config.yaml
n_head: 2
parallel_block: false
lr: 0.00452
steps: 9119
MLP neurons of a small language model. Each row is named by its layer, matrix (gate and up: input weights; down: output weights) and neuron, and shows model dimensions 32-159. Each number is 500 + 50 x the weight over its row's rms, rounded and kept within 0 to 999. Numbers have three digits each. A neuron's up and down rows have the sign that makes its largest values positive.
After each neuron's rows, "fires in" lists the words (lower case) most often at its 100 highest values on Wikipedia text that the model never trained on. A number after a token or word is its count.

L10.gate335:520478442453527467506558545516416573425447479450533466500584438480454475498533530472492479575518457666562482459522477512509434510523556452518498473587509521485543528492492588507538489430520394412497447450530456524443499538470509395597523613540489561544391548422502462457508619519499406489530386399481456498466509545606530535538489507468500548556475516494591531559411468500425537524464
L10.up335:551533422521539511475507459477518501473561533475477505475512558518443512508541531528488493510517586515469588486408538461408464529485468426538499602390544506571529498580643558556468506596540458492508494471568500540471498420537550411545514480508409429438594504422504584551484559440489485542490499454419474445611462485508509540432500561456571539516494486506501405475528494530496476445615
L10.down335:459410578350560415529452419458468502477563502528538513595508485540494463380485559442573493526524441461536589501548497489478492371523441461519423363522489439516527467488447528560544470481514483542471529581543455539422620433543479515494480575607454564472436439499446500495478571520607485509585485479422425526484485461515481469493466519499490586501510552522534499473547559470436530492517
fires in: "from" 27, "of" 18, "in" 7, "for" 4

L4.gate447:549540474605511483545513497472530553424481541553476521556488630417448462507453429474509474513531527535560501499471501604615528573486450446502484474557482600417496497515466542514424536569473415599505560533444539564560554485480578437474484533530422437522557523460565502495479538560456469530516453605522455419447376451569472525510459508393486536453466571448481503515573511527441575539479
L4.up447:529523547530543448470513595558493411497513520490565418489593564484414437551603460452535452482569527452551526566490470614397537541448530508649493500489470545487506498497487423552507555561406472538477514555537449486489521539552513514445471481500506540496556466451577561511553539419472548430510503497481452532565545539528452548518427514478568385537557506478516481502492655578531523492469
L4.down447:493634487476531477474491478518508440536550527533518439483555511500516396492484496430567525456453578567568446545443420507612472481513481462475595500515520491367526529453510452502552580529489532466496547594455423447496528500521471493451437580469484524562551506451563465544441534448512495435538510462403485405483509483508461520571389479479513474506550463453438458472450471566550480495499
fires in: "she" 51, "he" 8

L4.gate349:602444434527590461526481452572536494524479483414502541452527431504528441533485479503545508509577442473439461517465454443458463454450491405514496391410611409512438494455504513545512465523523461531521456427506532421520523513539418500463447587515492582463468543449552600568523542454596560399486517415428567496496497529556493496541501526464525526461387525597423531480488521437465601474494
L4.up349:440473376560510492477470482561529378479514449576534508520518472480610437497487444457402581544428551509546509496547529508561536435339521452435422529488455413542463437442498536400531416410420467531517417549434500459528552520447455452451438517557450528448517543502511484471415465426489478499575535525472482635512534480500542526565498419425538460477429455490507517566495529492490522485525
L4.down349:462537477446490488500428462539495521605494509449503525493510470523520424467536564449471509525495446567573504519516508536391558478396500441526576567536445496547499516433472528517518556473452498527468549420580610564616515452490521512581510518461487483449489397525466533498464493465492460532425435508547579444548436451392489432535553442534566525471456511479550537459591581464588531613464
fires in: "is" 38, "has" 9, "labour" 7, "have" 4, "had" 4

L4.gate441:481589477610468495513515537539464455468549534527513512458471541400531428476537549579508460435481523520538576457522594469552462520589535392459550487439552549498510428559441461534433479527478462483493506430509472470420464408488483454517513539531413558454469479579564483526414505398481505519500492493370586521496434473555530582546562436436569439510468508432533553461441492485420490520514
L4.up441:425518476491507510414549588485498496520522588480527585509434470554420420526550450574429504622541547488595452564546559528487473521511525479501429631456543493456448520531501539457589512457491507582520499498480532455507519485463423547462532493412446531502533580517537514540528484510526388579487457498569462527455522543444591423609518495524557497503510432397579514498548434471418497484467
L4.down441:477431489470496523437509472515472513432480539505560487604509534540427457522522459481532497421471444529427467537468505442615530468442501455587436493388550616526531454505537532469480531512450442544476417638487544465402468502513476422569570495517489559398484455495527501425550509559491561477479397449465472479458438464537434424520458561513473487433477479523569539578509581529417488583392
fires in: "of" 50, "in" 11, "to" 7, "by" 6

L7.gate23:465455448514454510471580531515486496507485441418475513438423560585390490474537451499566424467498508480503528418560528570521525506539633436529462514433502530447401450518513606425561517511548448525498506473510579469451448517614451455439438443519457571552479602476531583461525467544520471541471449460457546522537527541533589513486489571519449439517467395464453461518525451507443552511501
L7.up23:424515441398521448417449509418540515451489429496570449531483453559534477521539552496421439519454602501585434589507476503517610562425483518482544553552446540473519539502529502508523579533480477426510477465450524464491464526414526443535455454443462477413498457424469554558553554424505591508503499460457578511458470476565479509467499445483523509460438518551498535380499460561526449393481
L7.down23:491517406354519515442431498478586545488497449446528399533498396471444554548472551553401498514521566452453487557450476388420547530507443475515499475536452429492469511462552505604521553454469460507486507471493538560496562494368555567528488441500440511445535402434480455463549494486487601444465539513514495572522507554526494515479492455530467518502577502436455481516487513514521397428437
fires in: "it" 27, "and" 20, "they" 16, "or" 8, "them" 5, "people" 4

L7.gate443:477478407550495501494441522534495405501537422500424493454470420427497420539546455465454444527462536552546454550537431517488484544492532467579448500609460563546515426491452502531477497461548398445484584482412615461430494517543458588540447476407412556483556457530489494445586481517499487505477484453501534479610446555540541521422514552490502490491384523440460432538527535495552511504527
L7.up443:517458544490599468552454486480518565448513408472462478567444510506435409447458529440565462546547487456568438569560468481552439516516439523543451504475434511598351511506506554477477443433515473538530574415482480477477494579427416491533482564547421567524518492440500509585462486476394489584502585456464568597535408504556496438465525472474501447541484484423453583468431477474601598574511
L7.down443:450464536315415552488496492429522461516446504530598492449527580481440608468481508551410490437527556519471521456473399534470513557560546408461493447479527507563512475442513490489497494484494554531533500445516559502516400528569550535469551534418491522481530458458447598564454485436459464502445535450513562485437434430483537498508552507542428561518482396502432454608552560425534500406439
fires in: "and" 52, "or" 10, "also" 10, "to" 10, "having" 7

L6.gate390:431485420567472505540552535484497543429514445486496523544515455453445488490517487488471567478384556493427418449479528521667454504569520528475482472454559530395502516431484399474515543506462539502519422483586485505584462537393425531588593461488531503486571441476448511499443578548494539488519538509461436521465472576568470529502453497527466500503546498464473600576492443488426456540536
L6.up390:465517537554494486493594514495507525533534434490476567435577444478492435453560440473518507493462495476564489433625449559539519617523493504516576512481475401494522430537484411481492526518391402461507512584461507613513552499487383575505427631478442540547470400511484448580484545447477633472501505510579553497535570398506409572487436491350475517494435533537556520492485541512530500532555
L6.down390:493504536498593543471481507579533483505405539552534487456504463489526454526496472410453504471445488570565476444455542499452503545447463566477484509424497462496517412498494444474501555506404537540430516528483460535498529527493501522432359574455539462611454507472486442450584488586522464461562523485417583496552454492611493483549552444524473459442546593526424581468496448523442471471469
fires in: "he" 41, "she" 40, "temple" 5

L7.gate44:519382489464542488586562430440546499475511603484559495457508523401504523489442515457521492418518467518508586542418514483457562563534599513615499519513464531433485464486499522485449412504623543537538469597511569522438516570519414528518427572494588482449468457496493498543465597508534514579475551536535522476471535484552488479615517542434536535513425423546442580504512461466497434455538
L7.up44:532511494522520545577431426528477540480467518433547558560575536496485453520505553500578545562504572584576491590476523520463446471555519450444491564408510546561463488501477528557480603547526550422474505502550535452491505490587566511470479460409562529499545499521470511493552448563570542508482425538601532571473580517519542459498445456543436466476588483618495549493552532540519437505389
L7.down44:503577500483510541408537463421503485511484604435433574500600478530526497583595627518536498423475547443536501568578538447510530498482517490545466570513556539535539545541587609567512584497483472482531392541498474520531475480480584538424520515466437514469432458472490514492452551445463442495445450535473493483569470468545468506488504448423521533536495482567463440453568567480578547597599
fires in: "that" 41, "in" 14, "because" 6, "from" 6, "between" 6, "of" 4

L7.gate168:494471509515568431595519597524512537516448554531580401519497479468445512501506468469458457521439409509535496496476414437474475515582567514483527491454463567564513446480489508624497474476481520494544425537462479528485449409526474524545464479455554479526569490623432522559514479546478406530515513438499509480432438510479436525499477347446428481536572513428493615482559449443482467464515
L7.up168:513523463499572475473472567500513495544470360566493567465475523472583541358452535476544597525505452539489532434488511570527423504555527549477503457540492494504581468515511540408493544459543456516491418448545480481474443540491295534479515442461465422461474479507595513524525495429467414494511489517496561548471461396512468537361494472482419514436521411540529476446483506538445493542474
L7.down168:439481476535434535549469469517559465432574526568548452399513431559500424514481484507474462486506466518603533418531573603494402515490507481493491404655525519474456521415524541527564542388490439561517500367480548512518523509563448446542440569456490448507465448483424440524476406488456527494469456499526475547413525416505463470436444503497456549558502431544457584482518515486534511538502
fires in: "not" 38, "northern" 8, "can" 5

L7.gate203:449535437529564527415496482502461490579524560468552549486497517394536544507530412482544394489526551528535457524488544504551530464423505484491460554464492549518583475508437412522479563448474548555545420537480473446553500511432414465516552577500511498564435547582549484434437468582492442513495481496452474556475559470460439528540514562538449374550447446467455409508431460501539529526435
L7.up203:491508495516574452572435458575447566504495531494440529572509466513551441464522489451489502609588463585480492455448564448472534562520430458463499419503448581477444500460435460492530520514555467541459583472510480468444462477496600581507477451527470612452542548510460542420584473410473590489488524521559599441513396490584520516500548476528506553451577505465453504477624544569494524527496
L7.down203:431593483570601382533462456479468530494481472446565564475531450522501460467542455409475495647472490506478492501535392466602418492538452597418488435470469445526353511511484525461497473501592426517521499481508426512522518423603474492570430461492457506424549513463504539488546488480500487489596611453479507445517438493503459542468526403455539591501512542534528432550527485510460476484508
fires in: "a" 77

L7.gate305:522503382560536502491467537538555550499522562540496604562607549521493515498571546561480561517498514521447424414501478495486503529512462463519512448447485518526555480454586499455514556498481519586391520571541534513495548505560446448501602485512503533475502487402505586459501544410458405535480476474474456498572473487449514434545582531501455512483382505562492372575504528479486606413459
L7.up305:434524469469453483473487526516497515496547565432460459462446519422580549576503474504532571489589500499531507656484566489454487447508456521409570468501419474441545523389545479571507505479435573389480463530594491423534477422512549428476429517518498519499513562485542566549521558526447442416409468542535506450513490506538488462603546457459484384484583500526562452448524521457531478422578
L7.down305:457421550438454575435463438452490450545475528461493470542482442513460527478568489508465501539461571546460522498494508408542545526475452496507596579519569486502537498457494576461552499491579555567535555568518490530520410504404554482491581400549548540526530352462467489494535551546485484534540515511535558554479497625450487443522591517584473477481419495517462483468524454599450537532508
fires in: "is" 69, "was" 19, "are" 4

L6.gate112:494545463592473498524528422554493514502461574534485566611477577568419556471554494443518492468565590375501459554407530495495500507468506589450469520440547579482509450492517514529475498433545478473507535481453527451513593491480396474470469505503500570534525543563532452446414523455527462486439551458474523481525445528551479388455615578435501543555573487488539506434500515411533486573500
L6.up112:534562530483494471510446487540588434558447559550477450613574574443465484465467483504550536480463520524461549524433559475464498500510529592563553484440418441410459476395584516493570494456557504441466486573417475496559544517549485538444486479449590502474488450522458493447470502465548473526593473457448483486460418585521463485578482486514540567537556499472472506417430451417523586582522
L6.down112:530503471457507519485404429498508454557457500574594436541536491466509446497440450434449487580509421544476529525481517560466552462551465451518445536537455437468451505478490511540554515597482605440402503573493419497538476540535471428505564492487534488466426409369492486469531442506536574512541540448486560430519415471538528508603371513495448506653488418530470485502439443411511451475495
fires in: "for" 43, "former" 14, "in" 8

L8.gate345:507394533510438481518524477472454537491477523516510562576582509526443445594553479511435524506478580547460551583573516483467547572483584543475483463505559513439505488562420466532452512528509498445571477462568531537525561503410418553504517383451438560535510547447480484533484458534588432437480579519501429446391457499563524570465468491575439476497492508509438579465453452412496421546545
L8.up345:504474504581498427529505481505572429620464524602478602494440485512459458588512448453456540486541560386548471464522551456504485529564467544520411574545488645457499543413500552520495532547533481502538394478487561513482451495538448441435520483473506448534586529528401487527436454501454469516441482505595465482559472542466505541500455403511442579502492497628555442563452542564500492479507
L8.down345:498518543565501532371506497576537441486508546504621409560468483503475486513464498402464504459455559450429400451387504503415575510491542531535590544483596507492565448488468554565480450408447580572495463452426505392489506457486458455479491457505658528439474477572499412484507499522492525445470514464505521582460502494464532394469472424520516457559433459591483417547502513515503555548511
fires in: "would" 27, "could" 16, "can" 14, "not" 6

L12.gate416:455508565454623526476501563435502621529511459493544573468557487494472548451644474583463500447504515475517601549595526532436482407516462428493505471444540478539543473464507449533468500477528470620513509460576523522491470453449480517473530543431497494522506421538549546522521507552443454559508468508538431547476468551494513526376547443435474499517566521478529511438512519577431615454477
L12.up416:458466483474523589581443493513403532499425475504431570578490437476509500534474472525408503436580529496488545567454442597570462451464460440479497487541435545489546496489604535490430495437454488645503451460471440460516570464428510538502488442499625564561492554535567500425479404629438507408519457542582552548450505598527444550528437474528525467482444493478557440502575550478544476493429
L12.down416:573475624465463444487399478525584534533525476510559479484528494495525561458513536545486535613441442421487533560609460449522572433451479554447494473462568521490537534498577547501559598584503493477469467480425520447487524503496535475509463510502558464492563470484471496508516510579531537429425498508467502555495442523463531446587504531533494506552561525477625459557438516595507600478501
fires in: "is" 28, "area" 10, "are" 5, "local" 4, "location" 4

L9.gate16:424496532483516505602535455580331504500516540450571642489505518485532449525437597437536507485449519493543560562510450488545516488538502463504431457504576555520405533474482540535440476537586507485520576463628536511498526475580480363555532472465530556462438466541515581522474593494549443516471476393465480550508525538566503551469503483469523494497511552397473581512449476485536481558445
L9.up16:448430556564407530551609467561464576451477562461505544548455585455528528485444541497584524530469521473531494505481521512534646502612463560523577577602522526517470541478528532583522548560440550445619440502553524504552537464471479510497515419567564482498561506429509496618467432445482533477515447450455549555440557452596488411492527460548580588512452454476440516408434498548507520479479
L9.down16:466554468498502596521463501476485475556564424446475505600503491464550472550462493506450501466538496409484639591478472540539475537575446507489501385428580461472536577471567568442467501386507523452446575590428524487423421468447469405569568499555477436583471507425462561419442506448583528468521506485488494459591472466533501547461545505386555578415431554450507424509446498459493505459481
fires in: "in" 54, "from" 9